config = dict(
    n_layer=15,
    d_model=160,
    n_head=2,
    n_kv_head=2,
    head_dim=64,
    d_mlp=960,
    vocab_size=5002,
    activation='geglu',
    norm='layernorm',
    norm_place='pre',
    norm_eps=1e-05,
    positions='rope',
    rope_base=10000.0,
    rope_fraction=1.0,
    qk_norm=True,
    attn_scale=0.125,
    bias='none',
    tie_embeddings=True,
    parallel_block=False,
    init='orth',
    init_std_qkv=0.0613,
    init_std_o=0.0686,
    init_std_up=0.0613,
    init_std_down=0.025,
    optimizer='muon_variant',
    lr=0.0121,
    lr_mult_o=0.628,
    lr_mult_down=0.7,
    beta1=0.95,
    lr_head=0.00833,
    grad_clip=1.0,
    warmup_steps=0,
    schedule='wsd',
    decay_fraction=0.643,
    decay_shape='pow',
    final_lr_fraction=0.0,
    batch_tokens=32768,
    seq_len=512,
    doc_mask=True,
    train_tokens=400100000,
    steps=12211,
    dataset='wikipedia_en',
)
MLP neurons of a small language model. Each row is named by its layer, matrix (gate and up: input weights; down: output weights) and neuron, and shows model dimensions 48-143. Each number is 500 + 25 x the weight over its row's rms, rounded and kept within 0 to 999. Numbers have three digits each. A neuron's up and down rows have the sign that makes its largest values positive.
Before each neuron's rows, "fires on" lists the tokens most often at its 100 highest values on Wikipedia text that the model never trained on; "fires before" lists the tokens most often just after its 100 highest values on Wikipedia text that the model never trained on.

fires on: "\n", " there", " There", "There", "==="
fires before: "\n", "-", " are", " were", " is"
L11.gate640:477525536504474516574484483504478470478528484451462484451505546506523524503462528507528488479503477478486499503502502478509488461491518498509513475515487520523501544532473489503475460533523534464426488505442495481497489523519525477463496474481521465465504505510552533537469567502491498515
L11.up640:525503483483567476522471467479530503509468484509510487446509519505487495499501474437498539471519531492469474469524458482469443484470508498521491501450507499516452480487478507530501481504467482459486480481465488492505467492489557480477481488507495478505509504472502483463497499525466485471
L11.down640:468537502533490483550489464516525535499526478466527519480480541522484500554451533491504530513477487497466497522506525484559460501457484495494505510503503485490501512475489457544516524505498507484507489494540497518522507514557497556469470468460496465506455574471493499519486485508544506478

fires on: " ===", " y", "===", " L", " S", "s==="
fires before: "\n", "our"
L11.gate770:488471506512516544510497521523452502508498486478518480530504472471531512500486474473407502451475500471541504476490521515479439529504477520468450494513452496498477537491486468500530458524492492462479460470508510506496478473511474493496473519460528508472479540519501500505486499493485447527
L11.up770:499473494486516499539447475539533466494483541474534489472519544508531497508424520481477506478447478508477557566487514489486490476478500492529533511499529520518502481512511498550539476495532499481482476518522485521541483533482515542499511513492506447470486497482511471481518504483509484483
L11.down770:530473457516521564495484507536502500446464469493533488514484510504474479484485464498492467549514508485512560466471539496476508498506514502495483525514528539504504452465517492519506498498515495460481481485542480470509517499498504480491478533493470493506538525469527549505515509467494459463

fires on: "\n"
fires before: "In", "==", "===", "The", "==P"
L5.gate713:470479518525513517501506479512464462529485503480552500537520467556526459481504494478500490477470457536538522456522478496504479504454454575522478486508481505540475506503488480506508503500475453506505519471473510497482500475532482480486507496523491459500479482535469499487507516506548488511
L5.up713:515497484494511478545462491481523493483517476437472516533506486471448496520484507517512503522445517509497497504505481478513549483525495521459434530526499505490527489470488527480516498499497501490480486491499502522470501493546495490491500482454529484542503493544500527506487487475533458515
L5.down713:485501521537534531505517453486493491514443531498507471475514487504512458488443436480493502493475521536500526474484498547535490488506493520498502532513509503525524561467512504471479507492528484509471463443551511488505509538505500537502520525527475482501461516515505518529500479531510502510

fires on: "R", " |", "D", "E", "T", "US"
fires before: " |", ")", " ", " 0", " 2"
L7.gate56:508494496513501506485490470446504496474467514511491488469481480475485506541463483486493518495535504526496481512541518425486498490486501506487521479478488511480508495525517487468522480478477497520470517517478531532473503489527495504537496525485530566453527470504466522515484484551445518499
L7.up56:504517548468505486500497494524517501516517479501495499513500475463500529478492480507468504477536504499497495523497531507467512485494502519471499432530497553538469494483511509449511516536468461475508541482521529493523503526519501496458495449506520524528489523507498506506477490528531493484
L7.down56:510488503489532488489499506489516523503549528492526482503514491522504466484502463517510473485485469494515540525464476544504481563474468481501490526501505493481497508506502492499450537534470501493479511478513524506551516488526519516526497494483460494500528480491521479471561483476507486525

fires on: "===", " ===", "os", "s==="
fires before: "\n"
L8.gate232:462475511509487516511492545478484501525487498511532479529489494468522484521487499519504453499513515531534487524521517499488513472507512507475521517508517527449540519480531500541515546502514464491514497490519471497426501487571506491528489504497474504514481559532501480488475515500529495524
L8.up232:530496535498519527523469479482498499465491467472505501482522505504484516530490491511509507482567513462502524454480451496499506529457469485495471496473523526464502460469477506518461519527483459452516499500509493472510516513487482518496512457502476513481511505505506466441468550506558526516
L8.down232:501506526524520517524541491524506472513446496544469472479515507508495484516504490506501483483511538490505511515489477498506528506497501449523496463505495487454498513484518528480551503525497524512442523499461507509481504478506504503507492445467502520514499547503533463505524495474497480523

fires on: " ==", "==", " ==="
fires before: "\n"
L5.gate774:492513485490509513506449529531494507520480511484478495500471489465457473470458529467472528469482531484492506454519502544519498525463503494488509485505451473500539512500536523516444518494472477454506543525476519469521522479460548508465516467458505494484488494507521537484505529457536502524
L5.up774:507498514477511467511486539518465485479442490522476506492432473481515497492544450536508521536497499487459500545503535512470519490479489480538529465485496482503529485480470524483551552562484508470481534495471500520508524515502460494522506517475503505481488492500498557477535519471450474509
L5.down774:508519454479475498488494479540529515522538502484503483456550545507494492505512505487489461463513495518497510517498509457479501440547513512518483533478542465491474516543496518468502500484516474546496485515526478518447516507535540485493504473463509452487487521522500512489505479505492541479

fires on: " |", "y"
fires before: "\n", " ", " 0", ".0"
L8.gate493:479490510504496497486472513488508491483471476505483496532507505560508508482474485473478495451526507483533481523513536510502486487525464498456480482478530539510505521546516489482488489488485442477504515550556503541507494460507513503477502515552528521504499548510501530463438537526479518540
L8.up493:483469498522497546529511502464472500436464506510504460552530507548512563492482496476464500485509481516497473510533534495497496488509473491469486458545519511544487533517524441502511508472497466487470494506487496513474467499506452480514538498528516469543485484495511479477495485524473467490
L8.down493:483472478500507491496518503493497465470465531515516509535526519491467515503522512542516488502492496526450469502490508479480477476487471529538525437449502522511501481486536568527497498490505493457472541525553490485477497488495516482529486510519553512522517510553476493453466487539473484496

fires on: ".", "m", " No.", "g", " 2.", " 1."
fires before: " |", "ath", "ue", "m."
L5.gate95:491504467487478500502489473519524499464517471490506556521445514534547501476530535525480502516479468538471504502503512509544435497517515478477565522525509525521501537488493483521505535495479510498508506439488517515488479505510511523525508504499537519478490502458530453487514484477487491504
L5.up95:562479487471468549467478475509543489510508524515494498508474512503525492475515529475460500465429484541476491482535486522498523481498503500507510515509513500505516508517478468468488469484502504483483499507467494506501482511502501521485465510497502457514487436516492474510549523564499455515
L5.down95:532482495453469508508505504514542529473494492530509498473483455509485525447456490554488498488454509514510477536492546486531472501523501488486532540515507508488476547516506505445539548516488517463487560455494456490486456530486492525479516516487540494505491483473486460548477518511509537504

fires on: " |", " Junior"
fires before: "\n", " ", " 0", " Championships", " |"
L8.gate765:473537518510499482475517496476464439518485527499468480499518480488493506505460466495466509473529528451510468467494510480513511508546484517513517486516503461530502508518540487497509517519516501490514536473532530512478480497466513497480456470509505486476524478521481509475472483495474508499
L8.up765:494500468500468472475478528534528521482488473486521523500540512481510486475530494447485496502462480522503512537499450535533507481481487527516525523487473516527496542516504509497505516526556516484478496499485538490487489521533519512492529508497510483586483515508478492459519530539484514561
L8.down765:553497531502474481516492502506483485459515504479463491487486479474489464523491526489520504455495484516465473495527505514517503477480484488492445505455511543477520473488488528499509465476456522498492475522535517535480478495497465511492464562468547484496507453575509509516454488518515537509

fires on: " ==", "==", "ud", "g"
fires before: "\n"
L5.gate204:454498478471517481543511523535499513510503509507559504503512530496515474462492498466530508504514513463488491491538503515535456464483517469467513518500468480502507535487517495503540515495500487472523519496500503532487491461497504477506538506451500495482481547502519495507456458525469464508
L5.up204:516507486491519510517520514486518508503529494510496517477449505481518490509504494436514523486533455519483483522511511525509519509491459512531486441521507491531519545508579524528560534479479472491490500483536495461479494490476503483516536485511529516535486499480489577486487512506505495538
L5.down204:514514495500489483502493494529475512448515507487524520535519504460540444471497511494503487479500498524479525513521477535485514521541503483436516567466519497527525497497540481477482524514487486494493540515514486504471515473480473472482486503471545539513523474527520506453482509482484498446

fires on: "\n", " November"
fires before: "|", "===", "-", "=="
L12.gate654:482486536510559542507504460448460485457501483488466554459522432450501474485521469482493491500497485488563504513472531469527509469517522469501497486510478480525486525489484495440503506480510473491532485468504481493482457465503518483476515505497476518533514528485503511506470472570524491492
L12.up654:517548526529541484473454493523503459570539471475464509503481499503478488463517500514523509524476537457480445549499482489491522473495484483491495540541528483489512506443489503509492489462476538471506506524475499488460472465557486485485506497472463487520468486501469503505508518501521429507
L12.down654:507506495504507476501462479547518492515472469486528469517510453450478529510519508503481486546510490496469442526542475502504494515503495491507514465512483519529472495495507514491522504527532521492470505544475497519487500498508491506505466500536494501458501495495461491497558504497518495515

fires on: " |", " years", " age"
fires before: "\n", " or"
L12.gate312:571511510522495534506438496457515492498494498525501500499467518525513497502482504486483474519512545452495527517517464534449525464518498499460496420539527494501495537510518500505491502500507486464490504486522518493499472456514509462455513490498475527459499519475523492470493486507520523475
L12.up312:497491506488519475530500482480482496526502508504476494481520497496477490532473499418514512448475530502509510507510504524454536521496510483522506454523513483483470540516434475432472518506461511476485474499513511500500482497525500504507512502493508466490524524472523476482501450544488514489
L12.down312:497478491444518470500474441524550537487521497512513440531482487541519502500513493505534466547532460481489510498447517506492487526523483526482497505494535482539492529549513510502493522490491549479527494482489522490488500489521475482479483482462479524486530475555497486468471460498492470529

fires on: " |", "|"
fires before: " "
L12.gate519:517500505501547494428516501447507497476518514525547501475534498509524523495490509507492498497500497487531520564507520521498484511501458493533537453486490514485483547495502502492476481523512472503534478500495548478517503474451482472538497527500533484504530470476506477519524492485481465504
L12.up519:530479482521480505466505508513454511521524472497487482486551474483468468528503474455505464494518503479490473493504546489512474504439490515478487517517494472465502552494537494489481500487529468517478520489488495512555485488503425465539533499509535554513534523479504478501500482524480521512
L12.down519:539556478471512487460490503526494492525422493493487502507492475512467457526508478507487505506532512496507512495487537505496517492493500498488522508476519473527502468510465520519522547458524516511485496505451536474502486533478478495435488584526483519509480539531471522527506532526518436530

fires on: "\n", "==", "===", ".", "ric", " ="
fires before: "\n", "-", "ultural", "==="
L4.gate679:511526499491548562474507520467498468470495489491514508471527563516489453496507469513542487504518485494521505507520490482520487505478518498507532517537498502472514509522484517512515521484509551498536474529491505497519533521493523531460449502483483522529558506512497515526493512462502507485
L4.up679:510462478496523512505498513506489461509529464479476505490509543499492487518486504506537474517460489513521460492485515508497495492487523507548523522546491441519508483543460481535525529524539486507493493454466495458488505523560521487504461510484481505523531489523496497530501488476513549478
L4.down679:495516473451556481503466476494474493511481505507422500528504521459512535510510487511476490514512453482477497543492458522486498477510516485500514532500514502505488529527471483543511515493526504443545520567523532508480500505503517504500526481521556508528497470543521495456495516479443484520

fires on: "\n", " serv", " ex", " tra", " commun"
fires before: "|", "ic", "es", "e", "cept"
L11.gate658:480506504481506471488482515532465429482460482525519503492529465493449503477491466474505495518462491493508510514523499465470492511472506506522487450491542484474527503477552530504521493499517470490514462518536428505443528447460472460503476491484486482495508490510511510473531484516490499470
L11.up658:490519533498507506482475539479469496491477488482528537493469475518494540540545514510479501533509484522499483493512470507487513534467470499494477511483498524490488509491493542400486519521508529475532463480506505485505476428514511504489533498516507480510478511489504483512549482499474450472
L11.down658:495494475492525451487502485468524482483433513477493473499478476546478499512538504492465557517527481498503476531516491522443487530497502476505523545537507499415502521484530515494486495521533503502498490478512489515502491489483501467464495492488502535499540548514494472522495527471479470447

fires on: "|---|---|---|", "|---|---|---|---|", "ec", "There", " there"
fires before: "\n", " were", " are", " is"
L2.gate755:513481498518501532486472525495474476483510485510521515492496502507487438468487475500501509476524512487470483489506506492438517476472526498445521473471529524527515497461478488493446469500503472439487478501458499511524501473485496541512519468482527541518463516502489499462466513460472498530
L2.up755:496463505463486485511465494499500488483513469544506506506505494446486504510527505488505474479497516518439515480497481516529493518530484514486467504514487494502508480507481526499491501515505502511530466471512511488507461483486478490513524453548499480554469508529523417463491511504502433578
L2.down755:471532538500511540530493492462461492508526457549470502423516503497541493518479516449509487481487538472481518472488514526484517495479497541491531495489500481434474504508471501493487517551471524483492502540484487527514517493501503511505509521518535492495484532540486517483518502485524522539

fires on: " |", " play"
fires before: "\n", " ", " 5"
L12.gate875:528471500486520472513478491488509507503419502469527505489487509506482490557471486493519503493485524478471489522512549503503485519461478525518509500557504509518503482445510474490455501505485502481509517524486476482499495550497486528452522525506511431481500446526502502500450475515504507488
L12.up875:512501535519482490473490494469457479497521473490501492477508506471502491539493504479465491533529508507491500484549494494510502505514513485463498497536494451511512521489473495491487454432483485458498482515507502522527465480514466524433556469544549484488483510500461497502436524529474504519
L12.down875:473465464482531499514461529510485544495525517455480522473522539496504505472520498485525472544443521514495501548517520501514521517536492486522540498479514494516452530497530503491500533522496491507466514507533500519514460504538503480464527450457494501514490497483496529517530445457444513528

fires on: "\n", "-", " Goals"
fires before: "\n", "-", "|", "The", "===", " |"
L11.gate288:495519546507522476514441501514499481498508508489501483568499477505456513536504457473540511491538512515501473490487491511475502523530533524540492521514503492495550543509478521514519528500496489487501473459507494498522480474516516509530514473535531515506519502492518495501508533500502504482
L11.up288:498495517470495501501482478502451521528525481523467539492510499483485513531468525495518547509497485505514519484515470512536496546504538505517512536493501459505491529490478521437512487528490495500486456493526507539454504508524487501484503515469540505524479508485534480492497556500537476497
L11.down288:497505536453558538526476508441488481463528489539482486503485492497494499502513504487507499505475504504501484498497511472500526529516501510522523523575518562487507495506483439480526501488479524492527484530523473472540470477445459466492496510482519500488503501485538526473492476505468521484

fires on: "\n", " de", " De", " re"
fires before: "\n", "-"
L12.gate307:518503478486543500520457518480466525522477478490519528531465478513483497515500484501552458466478457468496505492487491502504449533441506491523487493538485486468495513469493491513493535493446507536501460485504480465465476462469470463462529474498482516498487546495493507456528501535497505515
L12.up307:487484477513549456470498506483501524456483499478507494491477484484482455439500513512517500507553480480512535504531496461500472527475530497486455511501504455497524534466507549474492517477553516513493495485485501468478526479511550506495447490454525529509553493485517493471477431512433508517
L12.down307:515546515467532499467516509472479532508471532509494495479511495512462521493553482467485463489490480459469505527478530511472543527474493470483493535511477505485526494513462522532520511485491512512460498491497517525485509493512466522526530505550506515475497519450495523474444537500460536489

fires on: "===", "N", " ===", "R", "F"
fires before: "\n"
L4.gate203:537513527477518494505453476508517528488480507487540484484514520471546531503537488472491503464552467519482456510500533494466497544485424520469480508465475501499541478502537505551515508531513488468525506503451521488528511520491490511533468483476463480507524543492484505496491494522505489461
L4.up203:480503545480515509492519503514520481505469497481490527535557544512537492485514475512480513495517525542555525523499461516512494523498428544486508502554535503510526491502530518516505510513503502497499499472512516515499473527493498543506501438487502473484506504525531471491522521511548535496
L4.down203:536499489514495525514499527529514488523537485501510473504491495546515544469523478528465491505490463504477456472533494519500498441460568522542490494505506482485518539510544494508491556490508473496502489515478491479502512492511517471479511518553459531507529523519455509497522556523477522497

fires on: " ===", "===", "s==", "s===", "====", "=="
fires before: "\n"
L4.gate506:512512552507511518488513517504544488503511521491503474459476514524487469531488474499489469482513513481479459495473513496493533455484543538497510521518508512487557521520501503493527501531487535515533496484501497495535495515522521480492537504526507517535529512488464502460482558496520533508
L4.up506:485521507477525495514507478524497484488497523480497536436507522468522483512520510455491509514533546473531540500548504506476509505461464489534517509534458517514539478507525453495528511521540470487567498492471520501506526509504488515515511475543477528525485490507497490513471537503468479504
L4.down506:482511512465480485475513498521443456473522472484533476478511494518537497530518423498462499511540534496466486484463521505520505553506496496527443516517531485490482540508529494554533537474503510499500493503471535524490503507463532471479469496481521501531460538510509486467479510473473504468

fires on: " ==", "\n", " ===", "=="
fires before: "\n"
L3.gate460:480520506444471469487520504518509486527441506474491465495538526490486464476459516502480533509537482524501543518489495523501481492492503500489539497516497551518482523511458472460500541510533467462483544494504493488520433504496510512465477465448472533457470511494523474491519497513475474478
L3.up460:498522528526565510537490475511547453467499495498549524467460481484524512464472481496482513502479507484493448505460493564531491535484496491508485515506519518463463498526463522525503494491527478487491499466463538543497525487456485495522445504494512486484493488527479498479446500526510471468
L3.down460:537482494500539495455522505481463480497509506481518475485542504427483513497495459474499531506485531528526544523486485501523480495511481559503468535480466482530515522484486517476518506518546479484456512485485536514487482492528488468492488509458489468502484492531520573504471502498519523520

fires on: "\n"
fires before: "|", "|---|---|---|---"
L12.gate851:517516472494491499469521502473470480499455511461485494501503468471576541525529466482509501487479478503475478488481509463528492506472541511516458512516499490494504558515503497490477498498468533506485540517511501530506482487505464483473535469489502487501513493469484465531475535507505467502
L12.up851:479506506510511484482485521483479512507531479466504542519451484503518472494490515558476493497519516481514482512490484466449482494440488448541525533536505524530514536520477488476525515506526512459488528421509496485482482509505544466531515459469503510515482506501495510473506488500490489560
L12.down851:540542505492523525477492491487486468488508520494497487529462468473531492459507473541514533553507526509511483487523485494486478522498489492509532473531505465502512548479530550484473482500511467452507510486496550494502465498543470522499468471497496470483492457482467494506524505499511486503

fires on: "2)", "]", "7)", "4)", "5)", "3)"
fires before: "\n", " is", " and", " |", "5)"
L2.gate933:469520522507505480437510515511527509514443492475490470508526543522525488450471527480520515478487533443526459532470468530482510541489427511523497439500479500499501509472511496530468480517489522488520514485500485511484493484486486493501526503472482410488519498502511513496507517503473517502
L2.up933:506515499510567545535490460480526533437477541489506508486499505519505500464474505489494460497492528499489511450499496491508520508526488504500474451512531488510503450527515515505491546471532464524487531507462472508509491523582495501492565498494498486491507505506492499525505485487505510455
L2.down933:501511505508499486556483444524498422509459501511477520514477553510461539457503530517501476540503494512520543520496514490520483492493561530523521498491508510504480489543521546497497498477476546486499501516472501481460485514474465504491488504501505482519498457475518486522470476530503515516

fires on: "===", " ===", "ue"
fires before: "\n", "z"
L3.gate798:521475518479522543448481496472517477453501484431484522496506463492525539511483504521506486532513523475471494523476477486495484496462522440516545504464494507535482551501505482485496516503509517477474513490489487454490463540487524498535465536494491529522472491507502538459505500500479511497
L3.up798:508527521515488486486477467503499460472495464468503513486511567484472504473501496533503534538446472499535461467529471540494495483536536500497492526471488534441521521515511548524540509492508508517524491525490515515492490499555506546524433469515485486500466487489494502497493500472501511581
L3.down798:471501470478515538527513504506561518503489495485559494494530469526517517460489475497481493539484499461486504495511492476508535503474459475491487503509471495500474501492515517517520487547501488419486487494544504511511515535468525496488498493480524464533475491530528429530527554508538495504

fires on: " 1", " 2", " No.", " 1.", " 6", "."
fires before: " |"
L12.gate188:494472480535524513490479469490474461495498498507510490481510477568497519502485429518503503523518489490457455498547516466510447479509469512469497526480504524511489535501432455530517484473492482508493519473472526469509501496484470479506496520472506514480495509487491458537489460481516489530
L12.up188:486495443517461484495495462507516479495481491528508530474473505550487529456489465496491505450482482520507489485454473460487460450521518422505477524525488506485522540457510471450514507518533508512468488487501485496563524509490492493489511530497526515487498475500501476493495529462488487496
L12.down188:504527504502563534512501501522459518499520501530527486503509527495515494513454511498513493527533478524502475494545496507479487495525458522504513438485468485533459516511485478490491513511492533499484491513494496472500521539508536537478455474461512517476478485535504477459495521520515503511

fires on: "\n"
fires before: "\n", "-", "The", "==="
L8.gate392:497494502528527488508530526465483498486519463482472546513503481478475494511476504460539512493524540481499534490502524474524542495507498456501501521529524469483443548505495518486504438463491519495507483464521537531524504527514497504468443511494506480539461504495516486512482503520542517532
L8.up392:496516493467536503543486506511491514500501445453487523482528509504470492463462478476491504514487465473471526456475503519529494498515531534476472508512505478494497463485457536484515491574491472504525461521509495509492522517489527503477489470460550462575549534519528470496499465458501494487
L8.down392:535532562468469501500516501511479462502457496479458457515510501504519506527474550478487517462494530526477468517508481468506523517489493502465469542513514541453519497473531492493481495525464502485484525518517495463488508509519489535495524474502496507468483503513563505512461460549476497501

fires on: "\n", " |", "ag"
fires before: "|", "|---|---|---|---", "|---|---|---|---|---|---|", "\n", "="
L12.gate387:536467502501491491498505526499471466464525515438491472520510469487514497524516510547503558468490502514516499464449443489514489491501498491507495491545511507489482503476502506467475512479502484519533489478516470510484460454548541492492475517487503454493496457491493428500484524462445485485
L12.up387:490542518489527523487565526458526512514477530456504496524485529496493541477460487505495478482487486539523429545526488510495491501492486485523545503514530498470584479497505507507552501499507523496468519490510542518525479529491502526477529483467543481531490499516489502503467486503478488528
L12.down387:493479486523478474528512475525481429492505513506500472510488525500488471507526501531495494525471527475504512446497501524548470492466506482528530527509515495517475505503509514465509464502529498463463508436523475522526549478484488490495518480499505490482509521539492537456451522484499517485

fires on: "\n"
fires before: "\n"
L7.gate638:521522553498501526494502468508496504516470485497514508526482500472524494490474491434527519451510514498501541545525540473476499524473493502519491470495487477482536510497497450515487496514483516483470522533484483481479490490465499493492546510511475503456515450470469503485557516491530541495
L7.up638:512506491486519461520503509493504489509524477556514446486524491465474487485510505483480501528525483469505482504503478517503536502501495501518453527532524505542474499517481527489525505478510504501508459440499485522524505489507446488483440483509477498496493491477527457469523472488507473506
L7.down638:471511518511506499481498492496484483533456480469522520497493500481489488493441499462509501514531477508521481549523510443508495518495495483533530516484474485501568497504521471495484460528511469528451516537477483512536501520458518500520532469502518501489528495496490533530537549523513528535

fires on: " ==", "==", " ==="
fires before: "\n"
L4.gate392:494468506456503498491509508505514450540491498513486472523488502480483452531474481536492531496525496508509466468473544531507518550500521534511529515471474516519558523476515550477488543516471442524485509468471510517435524520455502522488493463484474487460484517507481491481506493463507494476
L4.up392:441482494490515524509504474534531528485490487496524531485506473438503497487435477527492468493495492494469519492474451489530524471463494485469477477524514506449496539499491521480530504509538474495500487542486424492486457463489503484500491524467495499475492501441478500430477537511482483530
L4.down392:475514435560512485473506533489512486468491498510481469501492548489503474487491436467500510485517514482509490528476521492496461474517479501530496476535551484459498513516502524522526513491520465504466537492528499560519478558457504499484525511471497487491478522536508526466485476517491516500

fires on: "==", " ==", " reb", "==History==", " ===", "rib"
fires before: "\n", "u"
L5.gate480:487530531488489530540499529515496479505487492454473473498480505448514503543493492513502524542519460520472516511452501502510489477450548491517499523520465504516518496516491527520507517503435512453478466451497510477518494510517533528470502507496500504523468549516502522497511556471480492492
L5.up480:501513547502508503471493481507518489527468525504529488466482447474494499496507454494528496524507525504459497532517474512501479520514535500494495512435507476456523493500486514466513518515502496478477522453492464500527502512507505498506492497469540484467486499524546492502498494476500464558
L5.down480:464531525465504514548485461493485460461470506532543530462480523515459473508461503449541511482529504478486563519494537493479519522506472544516468512473475510505522470544488523486501487482548451512509514491489508505513482533516503516479457478517466514509536473551513525498512509494498531488

fires on: " of", " in"
fires before: " the", " them", " a"
L11.gate840:488450515496484498513475474489497482474448517422508515528473495498500474464474508518513482518487553538482508460472484498487501484495495499496483479506469457509497541490501524519539469502537488474497457478479490521482537488485535533484505524465487496441532513496513506513499488480488488516
L11.up840:506546496494508533493459501490493547492503524463495470468494474517494486528537488526520467499522475507460510483511465503470483498509500515507521517498486512445495501508498492495509496447505460450490506482480514473507499490480496460481521517488459468496497475528532512477518495511436534528
L11.down840:513508477516521502508519540487523493539512510526492489495495505548491470511493534499494487506510494480516492512489522489502486448527498520519476476488483488515464492490521503515497488531485481456566468488526495502501513512515509502519497486468470503537553506497515460540484439595496509476

fires on: ")", " of", " to", "v", " the", " and"
fires before: " |", " the", " age", "anced", "\n"
L3.gate951:500543496506512490476554515446462486496507472436489502492454476504521484513436481513518492496498451492512524514491527508481512446514490532538478510496522510447489564507507493499524494496463502507473517488485475495492516503517482495511505487492537488473482481521490496482476540457492544534
L3.up951:529530495498525507506501508473469475435519442496476511486497485496467427537457489471487501473485498530509540485543511466500541478502539527506487489477533512499495480496496524451496479496459511464462501481477533467519488465514531494470508484500506489519501469497507471458553523483510529504
L3.down951:486477505468428512489517531508475508540474526506497521506472524537528492547471484543467510525506450502483513491531526494494499493563511513487524514514471516521504534490479477522469499544523499498538534488486470495517544469496530454518480513486486517513485493455499511505511502562498467503

fires on: "\n", "it", "ge"
fires before: "\n", "-", "|", " |", ","
L7.gate53:540509538523505516546443504436481506485480495490467514513494531470481557456476516511533485515529476470504505509505501505523452520453520510500549480526536535506475509463449487481485490515537503512536489486514506477530502455515458492476479456485509512497506499517501482546530474539489495519
L7.up53:490497473510518545528507493513519478504484515534516554471491499515480498466506458510537490547512561452468514514518536473492483514498530485482526471482496514506551474505468511491491547516544460464499463495514528507516498495505515481439511489506505479489465536512485488493491465471464512504
L7.down53:520516498503553489461465510485478514528453491510491493479487480479490468478504523492482494488526495550509539505487515517501530553492490519539495496487490488490426485536557515501512467469445562493539486455524489465476494499500504546488498484505512499509502483519520465515507477525514513512

fires on: "\n", " ", " th"
fires before: "-", "\n", "or"
L7.gate174:465478466517483481498469500475516526453517459479484467480553507450488507454497474454512503495554475498477467527485464513537464487513493471475492506462503517481468455496506471509477502466516527525521452496510482460505528499494493503471487483507511513450492441476518504485508499466501504492
L7.up174:497458523507507497558502509487505523502497447485521510532529445466482462498511457463501499458464496473469510508527494508507492522524492468481493467542536486461512496514495508510500497484483524455499480502473483493501470536471554459463510492526511503527484436463534522501434461484464467478
L7.down174:541543474472511470466519531512496466514470541497492496481440521542532541515470543540496493492520498507502491471482498455494490467479498512490543516473487516520499539478469525462506499535473456528494507479514532477469483500512466523525458487458469465473483580510458484524512503487505512538

fires on: "\n", "ire"
fires before: "|", "|---|---|---|---", "\n"
L5.gate306:528476517496506495537496509477474506520461438478557477500537495508492494536502496512467491474517498530517515543507489513476507459468510503479500489505495462495561516484504491487468484508505482458521497489484485490479509444488486480509545416501505517423485457530499489489461521467482482548
L5.up306:512546492520515476499513538509483476519540526489517499496489461479525527478498508467515538563494522508525539471519494518459531489502526488476534503524533505487509527494503481462513536512489464538462535462491497525510523472491499444463515513504473522477493500526492508524489488523518515499
L5.down306:478550506446529538490529498508473502522495522465479496535497482434497501516536506548510486502544469501496504507506522523484468546476511510508504539511492458492490492523547512532499483537510505490506528497480505525539488443482516510510510463480483528531502469507558481505524437493448498468